Part of a small language model's weights: 10 heads of 32 (5 for keys and values), MLP 832 SwiGLU.
MLP neurons of a small language model. Each row is named by its layer, matrix (gate and up: input weights) and neuron, and shows model dimensions 32-159. Each number is 500 + 40 x the weight over its row's rms, rounded and kept within 0 to 999. Numbers have three digits each. A neuron's up and down rows have the sign that makes its largest values positive.
A block is one neuron, or neurons of one layer that tend to fire together. After each block is what it responds to, as a language model described it from the Wikipedia text at the highest values.

L7.gate36:490457470520538544438512442569434581498537525479510549535464479504441450487480542503511505553614519502543492525468493559454498490520553496428546549495537534510402440449529473519489473538518552492497454580481525461585483564489458493516436494521555547448509572476492496455505559464556526483510500508516466559445481532588486487486493437570522518519497563567523576553471570495490575496538
L7.up36:516408525591560485504462504474484528547461519513493548445553501529545489434419473503586551405530465490501531499506444507545473531505504498528522528505536544519564507557540417464486431503469488541537458501528503456462511468474496535520503518471567522459431503532515436628482478469509492450539537472394504583474505499552462541530583506478543547524477555510542483456520453536495466570479
Responds to: Word-start fragments, superlative most. Fires on the opening piece of a word split into tokens (Add-itionally, Add-ed, This-tle, Al-It-tihad) and on most in "one of the most".

L14.gate54:492501551480554476504498434467434502506521486476516527468477457505478514519514601503498583496517534489442524476462471528538496453550527529514476560472562542504525473565497464505508458479473554573544414541496509494462486493518498504420505473530454459462510504484482519503460600553610475566479478491511510552459515494523507358442429547539458436467469532435412492482519493520518524488494
L14.up54:454575521513435491534476448520481471578531514506500422510512516485501487506509441465448488568383576514506512490436503541499485431495490486558521511491526510448495500515511470525525551444488517479496529554428442431478516467474540538479538457477480524596496458568510508500484500465473526509483431531512566452509485505477456442469442498471495388491483528472421495549508469472539466476545
L14.gate71:536487566494532428562506459429454492527488451520552471548495507449499469523445522441462513457558512422427447590568477518433481570457532505523530500507526494524433421488452378555471547527497515432535450447484502583507490528487516419458480494474564537491454538480563469514407484498540489548454482474521477489550456518462489479483506539531533449550501539517525446616518498472497496432550
L14.up71:544479538542544517487552502441482502561516504515503529532531460521470453493500562542520572531550502475472554538506537494447492523496464522575422470515487515523574524497442511437512507488462470505494479461468533446437471498487585502518478434499525524547511475430493455477434473499486492562563498501501550541555466484504546460406498562509544494556540514424434443501528460467479546485486
L14.gate135:573502500473560512505579481461527540487490518511532463511490490498462474510460469496462518557520518396523460543385491452462500447442486547478496514485468451521424514482526478535529533435535478477524525574402516626544500555476490530492493481488495517516481495506510414465458535407500520511468455533465528553544516447503485448559528462534491470554441484515511503479549456508489460477494
L14.up135:548476563517550609555480469466471462502478486536508493448469443499461520510582504476459549489585570489565525514561550494474539492438548545541498451478510436446473524483553507502535548528563508496449447480478514531477535455477494458550517542447481489459478469443455472506457466485461547490502423494547524594464504580489409486495557559532550529516545524519436504500458540539539464560540
L14.gate254:534548543528499527479469490500525546492535440453531483500464628467452488532540449459558483537475589499484457515480505498509606522505501506509480565494504485514467470462539506521480559533579421497490506473492493525459518552588500523531488417514535503508431537553476532466523527509458547546483460460558558467508515544462463433527543475513457513540441490490490512497518541520560490494525
L14.up254:512512489486518510500508489457426479507446448524506528504575557531452506546544392474493454503495568448512500493522518515506543436485473569469551462466448497479463505481482496478474550470519527447485461441531474449480488559539548507471569463559510568487472536508464526472485534505437579499474559429565500507582507443443492459570529516547439427487529452553458521502492467468509501473443
L14.gate516:526557489421464543532477507518490549544516505495534474526532419423550474494430449545465463548508497524477544497499521496454488481425486494456496482456504463505502553454518510485568505510478536524499516499547492462490451511544556458548494481482476570510505558533473495543498481535506547543472498424527473554454543552545424532480505508486487513462525504449509425505581465495497471458498
L14.up516:538540461525502515519502488483510500496448501521479559491473549466511587499495473474517554500518542533494469514502494475531418447474406536479489595405488532495501521476407536556549545448529512484479535498501495568514509522493486559517531474521486590524487567451552510460455519559457519541533518487561485570512543581501459461476552516527461514468509469440534445535570481514454400552479
L14.gate539:466517538488557458565501476473504532503488509453533560626471423522432516475441532542436534494526536481491420448542468497461544540449446438467527500555479470542518493542483508472467521467503533551438590500481454560547457497595546535518523479573566476488502516441426498530514523428558481533435455481528487491527454556518547461548408464499503485529494410547479473516443525489489498501460
L14.up539:536414480458473462499554501559487504484524539526471521564595499532468515584476545528502513438520553467472499485558509597512531441447454482483508492496526523525530557551490463471521522500479544465452500503502439471547412491522506481461522515493425487485527526481482470454468521517539568464441492513528486412486526562492476475451481519491460520542507571492443426483550512486581497411516
L14.gate586:483455535440420459513441404479397473468476546450503445451570546511506447426538450525509499462510500550500498556509478557393535517455499517463459477471539496549521469526503483448477504521525496531453572494396531483515525473512526420455470473513486487506536507463433433488528442474500516522505422476566528417562448514471525449433463553506516533501529551547483497516546513444459527442457
L14.up586:494544497526454498481546502424523402490428535492559487485540573463538468486535494487480550525534544464556439528512433527534498441491551529472500468516507466511486472564515499528452490481481436468452432544553487551567500469557527461496430503457546470489501586493479436515570541495415542525539559479489473515531596529479550487519540480503512564574495536452456473580525441477489499470535
L14.gate688:521543495481412560489501453542535497547555548530510512427457410483514593548429502477492467566502554448465501499531499476471484506482494476521527520469495540425522568467496448534586446470456463546433502457515448460587509490523512483464493462500424551530453549506500481533463520522483555527516492449431520541509435504491504451506552460471457517497424470487531561523457476564529490480533
L14.up688:527561506535495416519509532491510476423481523482548452579524536511493447511501542522457522510487447517474441546463466487502541413501447472452475459580465430551476480514543482523452487500514434469541538505491456536471461454513515552563520466433518506442535548500509473541490480508507453515510481453560510621473548565499559535506525504503479507542476555530418489493490454502551532527509
Responds to: Clause continuation junctures. Commas, "and", or subject pronouns right after a finished clause in biographical or historical narrative, introducing the next action or a description (e.g., "joined the party in 1976, and began", "Academy, from which").

L7.gate52:588512577508462559479486514499423458464501535492565503508513488537528564504544524524555508495479476558478531490536459435534561508560478448461439509560475553517476495527470476538481532526501485441571459477473501465561514518526489546494525530430553456554526520463466408468392439504477504502541443527599483443579463510461463472495437656526491489471459544481495543515555527481565563522499
L7.up52:534438492488473442463505465530501509468526538440525535487463440530545444485537529498530540565455554485512577531497482553458485485479443444417516539548527529535501468485469493475468486548490517492594487529513531483558554429475491469452445488500515429479513534511468523538439519492431509576441451501483521499430521469494489434489435396481448398549548493532561521446550481488495505514505
Responds to: Mid-sentence clause continuations. Punctuation or prepositions that open a continuation of a sentence in biographical or descriptive prose, mostly commas, also colons, "(", "through", "for".

L5.gate191:477506556562499468524502507509528532515551480517460465588449523540524458460470516449442545503512509493458477426464485515491539534484526502467509566557540567541480521505475490522505474527499493426446529502549509485455571494479594520439468509557534510495502532468440537450501458492459458483449530465569522454568601491559450542420478427456503559495517462528492499505566504453556446477574
L5.up191:502494476461463382483483431531512491545504448533539492496509514427495533539529475528507519525528505545554555441421389473500474573537525454493478553534513407551442473478555577463495542528486479531513519495519409476593480483429513573508502394512518591440474523494538544494475555531500462534488501408497500462550510490474579530462499467445511583518426491430499469518506460517633510517539
L5.gate264:535533505466463471540416490495435507544468509509445453543577442489460461456475483490517493487497522514467468503512431457494482462545465551463483475491544407573500443569437471551532464515486526525463475528570425504459495492511528483471555511505449417487503515543492527436515489460490460432454478529510468491481525452524534497547517506510536512522516555478496522527507646508567451515503
L5.up264:500544515513491466486433557597488516473492497512555542518427436547508416544565509527510499472471503528452483457503505479450534479535534530496556514514522490546443452555516483580459611517421547510514503540526491495462452551490525474480467487538463440420483511453547440509425527520521550507538501521543505554554579512506534485498498531485571534447607481440454445464489536366407469525533
L5.gate313:576521453475500490568555466500548442406519492452523414463458516489495536511518519500536502519528488512494494469465490558489539527439458467516493458597524485393559541514520481480538499482498480475510474561470425458481494506540439516504571481474597519513474539529476538519522462549481477524518489536590479459442471504435480491491522513538532526514553551527500594500435526530507532502514
L5.up313:510530539501518517456519540507445581484592515476532531483401540488402501484497525443528481525480528446516424524497551504526453580500505494515454475500560509460497493403539453484531455482489430493520488515513463544492490422529458521537524509499550502424505555545542532503491493536520487460564541444443450401501555549501596523496505552464495571472517468565508471573520499524515458537470
L5.gate352:546465483552468468468505508461446499523496547456499399487491483504452567465452473498553514551511549505510500515516438483445527480481514527529484518517545559490492521500387565445512539463539488521547429464526473529488519396506561467539469511463501511483480603529451466473471456491503508518554496479507519574469552513496454434431529557513470458546496493489498548569441466481518579530488
L5.up352:534525496491418555439545542435491439494538503508484530568441423455475465540499519518528477533464488530529531523493421546493446500590470454534538467515520424592454548512469497558505545518481506531485509538496457480495557506486511509429547529538468499488438467500502415467525462490540492579577544493466459525505528459559527497507587434514455502539507480570471438590454396438520560517537
L5.gate576:498509536524499549538492497490417532483448528486461483481502423429454495482478523524475379488492523525477553543458533442551506474637498449539415546500424570493488484517459436415504587482481495442456528525523501445497533539480518501537487517486544476522512581504522427536482508486519470548502486524572487486520510523458546525473484511522513458480508522510477556526509503550543437438487
L5.up576:518446480493525515478477479494493544428515582532453512429452522441501506537542468473591396517429437540559566569464546428506553467500481466509554519486513540524492436512493550454548566427469524460454505462494572547515523525432468519492466566516546451551513534534438427487538566478545507425485507468460493493494465472420494471493524596544508600502484506526490583530595515498502533492516
L5.gate708:557458529461518385493501457498518463522502503450527527509512482468579544503531511529497556604574515525386503503481515595481470525462456482591490538534462497439526500502463419472430512520457506416508537486555473470432467501495469550452464457513542483560506534452513522520436472453497485538521513501556413461543521475550485548425482428446532481489538519455519422502526554490530481515490
L5.up708:494551492530528514429514511466541484463494457451439477536501487508517522483481532523513505550514511512544558428550534592489454538503468438539552592525508512477520506491492395513448492469533533438544524503544506505497496497461515395460462438463481453495469488514448447553537479555485492448486481490510551510518474481491637494574476504500591543501398465525426529484456522514450516511512
L5.gate710:487490439518485436472509511544429497440511513415518543485550456509549505508533472511541453418525515477529506512416564469491535504524532467503478525488440486494481551457459582483516521482505519487410456489486507505525502550499536485485503456503577509510518508468516564506500387520504504574457483489510574508567490518512556444544513454505513511463553466531490479553519536483480476530523
L5.up710:436510465551575388445493458457551459463475475418464493456479550533530450590507440480505420533483560534501522559508515465509552542533499448489444528511498512492508466488442556515509556470507502468507503453468536492557536534479468469531446518462521542529472517526513493526483455491465435536534519471501542459490471448424493520489542493418507410477575512519528507585600482440438460574462
L5.gate830:545480538519451457488507513463506527532464560456463565541450452526578539480492453479509529522487521439532505472528484533502506488507471524529508527538520530521497509559414476485436538491466554531486478451583381407458560453542389472523475459503594492519496452454540499507522528542552531563435492472535457447529539529573532452489520599510466477486521450539476473511551568492510472553541
L5.up830:457469478491485453516491494501462561524440450502517490507435427541509473519499497482528482449483500636513572463442524424514549466445553420541474524507523538429496491469472461481484541491539580498449471416591494502529473493549520465467485452562528515473506505500432463502390501474505464447460417559505538451504585470504507511447541416422533438483519537487465551533502509502516511537517
Responds to: Past participle endings. Past participles or their final word piece (drawn, compiled, taken, allocated), often in passive or reduced-relative phrases before by, in, to; sometimes phrase endings like runner up.

L14.gate146:544515514510496538464527517460489465565502542457538472472508492552528430507497517439527536497411505480543444533506492471582432597431484451452488545543504571556481439526532441485478576477445537499496488503514465588498540443478445472483515457551513490532506549486528568501558477442486493469431531535495468521492622538564574460488451538548516475521525496547426552486423537444520416532462
L14.up146:555511524443469482498531571459560515506492528476532462503494525510481452511525523518563496453415557540565459451465513424501479555506467463506503515535456497532453497582512500552425546489440469552568510471552473531478598509596476525418567462507561458562498475506501538450497483521524508453544466555554430534520511505575562539489447447587500509517502422540506469518512488519488443501498
L14.gate253:531442497569529497526404479465502514455576489540561529525476474486446457429482574515524521537496511534479523499508530513521514537488514489510502520467495507489534482546535455442595466512527542427469492560494525446502475509477503558490470475476481484495519512479486458519546501447476525530553393434487575537470501523498474479538535509498525542528511489462505504528504507556501473584527
L14.up253:506502579455513526566493443460521484535522544503527508504510501546568481474548476444481485502528585531457524602537577466575560524441448518559477547530469532477532479513464470482461533477508543491482574485478435575484540504437395444539473543552453430501468479411480556446582544454532495525493587539448511495465472541458521528494562470509522567468459503416488551469470463506482466487546
L14.gate437:580520554460467503535470501468472544501595480463500577502473501466551459465563524579508513518482469527553485492525512529465548536515489469457463539531492525544391550516594506552453544466518469455474480502512525441508473488446508469497520546516552506580510468538469494529467527452553447570492544458361535456499499462540487537543534513495523446480550508547469503487500517578510548548494
L14.up437:468489565512510512512510497505461527482510532481493535506505466538495440466487427501568486457463475477552417482533474462473453535422531511470481541478517486550529541486490538461481548472515504537496523467577560457518504464361444509468474483555490525509513513509550541509571536493516535473542506578493584465519513558490450554507562474546464503570485545519481473450562486427485490528525
L14.gate465:453464444474468504521556420456484561509491589521489499514493531508486483424543516504538516512465399495533487558489529522499489446479478437491544497552504533548509505525465485493531633529553581509526509516467499479577515646561539464512487437494461537576529508489482489500512549489498505533458458529525435553466475521471397520527557481513542478570519532566441554462533513501535494554554
L14.up465:435522546543470489429485416559580480518493467519429553545579490486490520472488502461534446400498526567548481519469495482466547548469481436492537449546473588528519477487466523519557511489449421498473506504468487514457460461477512519492518525483474461524594503476516479504468558488461504534496536545453517587424530557538507502457484454466519479432563466544537439530507487448501518461441
L14.gate529:450576436476463478517474524513428529470497520507471445432393535493526585492544527486510480440541455529511501484485519475552479571490479488453559479537458499540467581436509470505488463350554587520414443471488545509505539478512538511520546434513572503495503489504485476569457525436553426479538477544501489483494451394492473489484529501535471514479520538596597548453527507444480459475472
L14.up529:550430545606502447540516557536563471477573487417494469414485484501568475511542540440477454529458508523514509535460484456538517543483450463490556511510478544586404568519461555485486509474503467504525424468476511474481518501550409532492523455475531465447567511573524388508515540507531475549496458581489532520505446487513499512463532482516388545475477488462564515513508434437468508541420
L14.gate696:424539501509517438473507528419470543541541490421484509453467490477498538429429552548433562574510569483544476463409536480531560466470527511469515532493496439472513470470472494505555436435470510501535503573542490467521447522465576482519567531522467402541533484519432465511513541432481480482492508449521575567496495504552522493478462434496519525551525466509503496509484531539497492568521
L14.up696:480517561474461494462411476478486546547499411504556519490448485482484438485483508486510423487433439550545517523517587453549474530578526473507528547489536511513524509521470424424569474524497483493534548495525549553480466556526443461539517570444493437535535472454565560530476475476422457464503511524503491533477569567486482506513542479487538514499521514531471511589522479472533565515460
L14.gate701:583521471502448446497526477478570534511534559514450483487496531465534574509497485503518363459479551472483445479497517586487517556418477457492541502549568586458510535450508553476431497450464567500481551537528482525497542484487490474531485568467486534474478501541418564470509499483497579503525509478534466584504448507475596494511555509474475467497528442492475484558536535502474486441479
L14.up701:502518495520531567564418470477543530533491526476520523486477532575543509541533514530545434500538564539498518493542466536511581521474558493563580443446503521489505487465502490455561481482515528514481484487533522394424544503450506438518513487467448508604495448536522418499491487439499506485465538557485547511476472484454456510514497550555485443426580545570545441519560540448531532466476
L14.gate800:525512511529450472504551529502553562481542523498516525545492501444505564525536485472494546478520583477375589484513488576563477486515536445531472425488551476488417517517543473491447586470492460506538476431531485468466527564473474462512435522494474458596452558490532428541492485492517476499477489512540496503426423535451498464466540470468478496566521487477519465499547506404457494491458
L14.up800:462521496504481433520586477500534518495575499509530455576492507483501516589601490498546490522546524464480550497506499496514516521477484472427594475491463522560482540523563445481428478571469509456582514445498483501500448542494504484515468428480525471502423534511498477549521511490491530533586533500464470561544545456466461501490536492511421498583492554513470508425510512438551521461520
Responds to: Passive past participles. Past participles in passive or reduced-relative phrases, usually after was/were and before in, by or to, e.g. built, released, shot.

L7.gate342:476469514474528444557550540498581542487471518523578535556491507514538488461467446402527462522489538528564484410496544472543511501459463510455541509548564488550467429479528506490489513493494501552486352447465445473490500475525498528464492437446513497548564430468562483505472459499480492502489431532511496536512549485553503454484488537533520478603509537453510466447536554540502486504522
L7.up342:436562514526521505505510480544479525540513460469464535547475548528517575481513504467466502462519551611450513416478492436537591486464520550519576471503514510482530468479478474509462489495469498508570539535524438570478464557535495471537509468451558507487484521556506504475530510514555472505466587464458450517509535482593573559525488451495502538520474537502530544545569526560549512502537
Responds to: Predicate complement after copula. Past participles, adjectives or particles completing a predicate after was/is/were/became, e.g. available, known, broken up, lost, marked.

L5.gate95:438538468499467479491449499449470477461531456520527475496524494542471492520454549521428497474497422464468504522492546515515513487503481527475496544531502571483509514611585495497532450542567528451497500532495546503491517459537459480548454506498525514533508494556500532477487487407565503505535502508429553479488554542504582429532519486505464466494583551427512498485506541560488489464538
L5.up95:428459430492535558448457518499455454502499509421475450522418434527495520471518521500453507500525536478490553456460491509483456498504518586469551494471477472459466475479594462547498496580560549547536523481518476487540415545465452471498525554506539528514528521510506554503507531472521556479482502515455479513454440513461553511512500475473511563568506540538554584426563581469544449523490
L5.gate170:479496530556440534517536466477535494524481542452533531497467525488451521558481491521512446471469482497482458537544528475504495528476441494471550523469460502447578626585582539515446507519488446526464492603516526570498481508556519468487519467533509474477437492470426565428518575503573404511507468504520505490494407517463489563503500524501432413482448430475546443438561470491542482534460
L5.up170:485506543537463440477551488482507525481472530433540547492455456527506529492429467454484530495577519477438443496536525479553566513443543518405548522486533541560525489488558523497417462551537544522481526516530505521544485620494564473513477506456516526499549455475514532509503525582488481504485490501509436481503486491499523549437506553543569496466489525486520480438550484514537538471570
L5.gate199:416436448500472558497427468458525477476536432471485497541489557540515456557561518498463491531594476572531491544532488446579441547454510469477578490557468445482429536517457492588490544463559557498499503562507473511544503472541513496461517452532499436486461451528543518504574560517498415486528440591499504480544473479531503534479410504477529436483537449471473503452536531548482514535490
L5.up199:467489519480471545473532488461411516462528465441465518475470517506475459466502492471524480483458486479545554549494485469554528459471482514511502439479432492470438606460540428549483470472488490501476523587460435466472529506407495527458455546470500560436486488493628472542536533487496453504512513525522453494503533518450464474522517498498472449502479470471504454502451588514500483435541
L5.gate214:443512554519525485475482490508449487530446519480435534544539520532507474554491467488488540530489413541465561510490533517458436462513516484424490496530405500521510411480481510481478435465488492474518492479588476485534513508553507519479523466454551523531506501538447465476496548482455508457543437467490552504419514580553441471489577553529491569519486562501486475488487449528467521541471
L5.up214:521472450477526548546526527541502470584475563533480521455531519504504452516551485449506562517504418449479537491539519541523471484548472533467485518496547501477459518417499516450499403502459553543513487434592432479485581509573539544489465484467544530479525445517491520506452540455436539521544455582466618515488451465529471518491480563466489536479456503505519508546532487545511504460472
L5.gate333:537409517528558475449470476561494537482498510486537463531494482461472489520578523482503494487463466412500446511510552421509519502553496491413594598519414534507474441447514502433500460487505437531476546533499459482573577436537520523470535497584432539455531490450501511482521492532503516531466494439398466474532517499445535489470464549534548529519537470446446483459464521523459531508555
L5.up333:413453531479557490480460480577538560539447492531527462559471528536508519486455563488489518531457543459514487580506476518508486543485476464405550521529472591510467459553509526500528489476555471513530501469531528508442557533513539452463523440532459488483494480544556547521473510459446525510501514497468505495450507414464467500528494551515501541570509449482562458472534462528549534442533
L5.gate405:482479521408497531465435503494527514458504453468500514543463446568496520473428453466456508503476524495532510479507537530501500462527559504534540533528547589440470515515570492435412426493483571490530526541480517475566481452450517531486502512465557519502441540439456469455447486539490532565489460551526498540469510480487453548457525503462471451554459507475489484563483511496485517462476
L5.up405:470467481478529423533439551433560546573522514526575521506494519487498459492558498508518461527511471451467501436518557481508499494478498525516507524496482552511424458457511491453532519491537457601495556485437478535535521507498504571463536485528435476508465570477432444462492528521487455466468498537523580529472565462440528500478448507498563533378471509516448542485523556535482521519550
L5.gate619:510483562483425489572506557510493455525465546388432484504492553492474494527487483541480495499637486481546473539458475556477488450441445495461546417485577417512467505533522461509464525567542550535472483528551596436521476413512479483517503495488484481390520495496498508425514499492531618476428476588493516529450519471491594499478421447464536521471455467560511481508483520554543539522507
L5.up619:534499456515522485473580465467507460519557456579456490418515486546501489529522494460530462433522465500526552465521504570540554508522473453449600494549485515523435466525530534516467443515509446417506471460515460496456446435440503494559420603512520489463526474492501541497487497462547557501588495503487455517520468510578463504461457466489537505475459488459482484508535489560514519406437
L5.gate674:466496539512485508487472504512487550521504474559500452471468450574463486418495493467536509499491538443486427542489512470510490536509569526505494453474454523498502543476497538488515475462534517539440516495576459504430511482571505470468531441492475495484571538515474461510461426445469480531450488534555444532505468513513504516478498484482477451474516453449508430486449502417451476476512
L5.up674:558512467463552464524477479523567507556532516560531463506451496522420505519464557535489481552514468437508519503527504494503558471470580520518546549549503454532529567482579544497441481534537482495528408519440456477520487523456437509559450490537486544531517491537512517416445499479511580495462545539496505452525479517493469508460444546430559490482452545548541504430514503468558455504507
Responds to: Superlative/ordinal modifiers. Mostly "most" (also first, last, least, more, only) after a possessive or "the", as in his most widely acclaimed, the band's last. Weaker cases are mid-word fragments such as f-ier-ce, ob-it-uary, Fr-ida-y.

L14.gate61:470518475532590479502446549518499552473467473525507536495506463463490513443446471478531517512605515416427555520410442455514476574450470516500464472503500525532473497492517452510566444560566497507554470552580453512535541462472496529456454535509570539548483544468487526489444474521568480523481493476498458494470524565495575471576538542499500501481512531435499525499497556522487456463526
L14.up61:511511522483530459536458603535451470579521517502540514530538466471460475555484489518559516543581506434485573516467485535511446459536442520521509506490453483599508488570509465446575547542584495507518464520592443402526465516565442476500448518523591506630532561536415445565493519530562546528510483460470497503493521507468490540485522486501475533537426515536529469490493463482511514450474
L14.gate92:523457473535490509461492503586516521499499470427505558472542491561425580470481534489527489514576458551455605490423525452541479428467479545549511471482501522528516509568529528488529505431518476571485531513506456582482515522452570535443474436569569441519573512414527542531501401496520451477554524483443434552442460491573460517407484459506567500480509546480516565551524534534453515568427
L14.up92:492488481512554502515492495527470512502471567586500512437535521523456543506537516525492449459490479575497567409530510521533548455504449543549461489479468501473485470542496500510550510553411492543528516520454511534481499480520565585527477501463533496537561468522453424432498508409475421460473462517482481507505543472477476558486469452447520488430545509468454485589450522563475464578452
L14.gate209:496498536493478461543453504565590507428470530513537519553451458518510435542445536541531533543471469518464443552447435517467507442460515475538523540539414487535501509535467536472524486446478530574508451606475399515521482460539515510575469494478537496509458444511528523501549539449541481562509414543513534494493459504556504507483431489484511553524465466475483545521478542446541487505377
L14.up209:499400507541547510539494569547463482456571445553529429476466568479463525484432437495552492513516411540452511462467494487483542478502492427544511513501500488512466475505440493462491505516541484544497533535553544548534524381576487510487508572602599461507542487470530554551479546500524547506465465486534472499463500543522458539418539537404529478496572572460584532543475545466556495517441
L14.gate212:464500553461468512526524465479581493530628523460508452474464514454457463470532497526520457509549539561473445466444451492472531494466486439501502517484508537459536490476437486467505482454527476567547471546560505447509539514449475441519437507536525508447404568460450510476491497508486493470503559419471503389505458487493470529510483553473483558487508508503419495519456434544474498507503
L14.up212:450515504517481463444483487554479494435446498461442581519547480507507498482463520538488518470550552522503470478478435443550541518583529505514431487442490532508524560540456478448565489501483505523551572606511525549462527506423571485489415519491500433485597502533510518507514430508453502474509557522486497462508461473505459470519506426507486474540542517496475456507557586510547469498510
L14.gate376:512471476518486488508442470528473516450544544513473422524422487520510469455468523491442481485485470483508521556450505522495505514502511581544472540469615543515505495513507525505445532521534503474581530504565479519533556509490531476494459460536515519577544486506512538523536512551555457554481520437477475461521516405438507502555456448590532529577445489522460533596493490554525499508492
L14.up376:477501517494465529484411536545513518528487549452533409531491582550525465434522545513480487531505464544469453496480484559475571585410539536529487465523494534472504461487468487522492492474549518585507481425468533438489491436452552464482491485452462504487508525547585484496491455456467489498525488459458476597523454566536520454539502497530522478504515458492475578526508452477477501502442
L14.gate420:509476498467581499487486483575561467458578504568589538507481520539462526486569492503484471504487491530511513534425510500478534522430535504502433474509540543528499517495495555492522572491485556529536567462490562473439507454479457532451542514590537542490517537481523507555506405513417544515412477504539523550465552526558504530438484477579577498488457481422449559537476496511525506541498
L14.up420:450499462515421407447423446594550506474496473492459438410472423470442502499492462500434493552555503487421511543444490430483438510541525525527491476540520547563502499527409499452506525526490483501519491441500497473502542471495582523575538523582480523482466552514497512539516506518481470489549475530427520481479415454541500528479533541541554522546519534542460526541526477507524494483491
L14.gate648:529521429498542496523494585507447492452518510389515545489559517541449476557505513499426526466534460482508427473525556514551482550510469477471580506529505584493430516469490500502508473527495523535470561551532503513489504538464486447486459457482554528528504450435539411528529440433523528470486485463436448496434592565469433524467493463481491510506484515416422503503507481503524530460516
L14.up648:533451403433554508521525522499548452488561531454391529469500504510451559504474505569515440507538534527571391440490548464552486518540524571505557478507513577524423495496440498472503480564480540609508499483470498526526543551410509499490504529459450539504543523507544434470515496425461527491462514432462512479437494477511477503516517509530529531490469462507487484500535497509493493531463
L14.gate790:534553511473423499546489458506518535503635471517543495498500510517474477467519452471501545526496491461433516510470458458500468450421539497508548543620501508510451476529492544488492450479457499495554475479556515478420521473481479436551473450482497518494506519524587539540565465468547549581527509485506567540531534511608509567509473483490557481598582478492465469383516480439426552433515
L14.up790:492527496514502508528481444526496542456556504521442487538467526398411544489519458511481474499516455509522535452499562530427508524491462543469539473513516468516482453476531499471583511551489437534575497464503494508468558514545530500467517503537440518514523534454562500533567439524557434495500453607493503531459401505545466495433508477455579528511493464502544489577539514446544484482529
Responds to: Superlative and degree words. Fires on degree words such as most, less, more and particularly in evaluative phrases like "one of the most successful", and weakly on clause-ending commas and periods.

L5.gate381:538495538428443459530449522552504547543502539528454439539453521467505471468584425471517465474416471545561476507452551456546497488531619504536497581501504524489563543525534486459503450501509468462433550491493437502537520498504486472505525482433542516455463511556534494495562486470522492500494495521541441435503511505497432465459498507543580569403425512489537443461497524512479495408531
L5.up381:495468488431492486472489494521527423511535434497439457511501531492485432498502521499544498487504557539472483550495524566545468486496456546565545585505501504433490481461500496478541413394471482463541547435472458463567489451521534503481486522427492540478570536497471512546518540506507495468432427503564525551523491468493450513498528542481530497433488465552439416499556552530519483472481
L5.gate415:568495502476416449481485499508492551518444445484491480497544551460474530436606466525464521476471503461514530495446448400478515513467517524441526504478557564512512516494541521496485489438505424477545466503508497531490471528431461464570421422523480541524465547451529495512468488466461489568485464482490477543525490441459531506502543450457538557495569535472530513470509469402450507492464
L5.up415:430491465506523386547536512484487557487562486524482548552542463500478496515502489487495547489477526517453447522520466452477550473458574512453525494508510493549492403477476460452503500503466432514454505438472524522483507485504482408604418506542492469493534417465503500435503488473489471566502515477522447586532470481448494532480553589469518537533487564487538539531501521384437488521562
L5.gate496:449590501472524543570505553525445510470528535460530486526504509539522578467496493474479453529459526464530506524498525556447389425525547514569486522506536601493507520474518596493502494544547525563487481485488544484539531436515539522548574496492484490466578537481512546487475551564479490436520448568497541444410524534533533571490517486512508548516486516481454511483545468508565549533529
L5.up496:484508437486518525595563518508507470473450469476449595443485554560497511479507510482511393539453537433521529506514510509517455453509568462512433501526501483477527539511486553489502487540504495473523524455528525571518481516604535522501520412496585524553548522450501465469545472518529501564478426426507534552476495486526506539472535469477505433503544474489483536596451469508536527493524
L5.gate523:459472449511499432450497435506517550504438486531499461526540541417506492467386529487433448533552495474486502483543486485478546488494463519541499488468452503443522514499490576509496591531531454497520508485541488438444477479480516535523499449510511523522514486492429468595523456539423508512504553479458512527515475595495458537442544552419472484578446465546468506491544545466511402498491
L5.up523:459513489521586472519499475486478581527424529460488487490468516452453529502501497484530524494477530504457522476549484480514520426545462534454548461523474475533492496529485538501475508522531532455475473534595514564499499485441517506503545494492412564454489543478453454454554526408492556553500473520549531448536436439510533465545542471531485480625480463510499443507563508454537490519544
L5.gate684:490421563480452446574431492448513446557514539459517516512479528442490457473520475498532502555476553477509458512560492529549489497543486563462463518490478398467512567469541462495535513480500562421486455485442389607450572479507548470514486526526462538418525547452475514536518489499486508533504438409504521526536487523501464502463524535527523516484496436528534506538508562500545482437527
L5.up684:501502545527498474455420540563459520580514532488464500544487541603453453473526475497509471439461468463551466508461494458430554508543547453497542583503492402486567534525462604503569525460481501536460543461525440534481427457382555510624465524490547504502568595516523509551528498516454491461497525487486482451528464548530463490468487528549509518522460479487502528460464545475483495472489
L5.gate703:510489481444523532478477466499525531472551403514473478505463533499521507588510517540471479492454424477521508468558485503515481510488490528443481509512522504524544547519465488457480560474468548488520468508491472497443534459546490468504440503488537501548484489451577474547445527541486468512498527428520524490473501510452510553469500496419577516545539483459522532510507492437493490495543
L5.up703:478508517509525460497469461618537535523485451494509502573521496481487472499472543502530443498458507394477443491564466470526500556520500535422506505496542589518530542489450500469488528491480502471519498482465497473495547429527501502518418508513506520501388464513581524585489480505491525479441516435504451509426482455476546494464530541403593485528486456432496556446512463522507462470572
L5.gate809:517458531497534544496537497503489566538560513513481504538579487581467453532420463421444487547491518483509491531458502469459484504517519499435460499391465540503480539479522472516497524507465581465489488453559493523541538459499502469565433544461488526505560467450451521471550635539435504441517474495482561519510515518496508471464494553490506536505517469436459493499521491511544477433514
L5.up809:467529514508493540480491488508418465555515568473523423473546463545493468443480522544519526491451496496493514525514457523535527440438479537521477408492440531429518529491518434549471492510512465480527518443551546502496531509563533498533431536494532421493546460525468526517427488548484502476469535481579512472528475553477454506476478495495494506457532466488502487498542453554516460488446
L5.gate821:456553538566504515534486450479545490526501488442486534523506483559434459481499527477526499515458551495525512500547513531488498560526550478510533515555466549433473508513493441571487461453473508484465489522504467504552608446572531524503517486515518474492459438446496463555488535496537539504463527507452435478511481467416457512555495612494448457539553510528498504407541508444516437427531
L5.up821:499478493486523501453525533532469545441527483487547532508437520557489461515598509579577436479511498530516546522565523458518600478451494510434457553549502541523436519562472425435493517483531475446525519456482390515582520500458472488433502431479448478477460521455539554503552472540431481532528510451520448521601473545447457455524480505512480494459454510484462491525495516440573432514521
Responds to: Biography subject pronouns. Clause-starting he/she/He in biographies, often after a date phrase or comma, before verbs (In 1961 he earned); also he-initial word pieces (heard, Heinemann) and "also".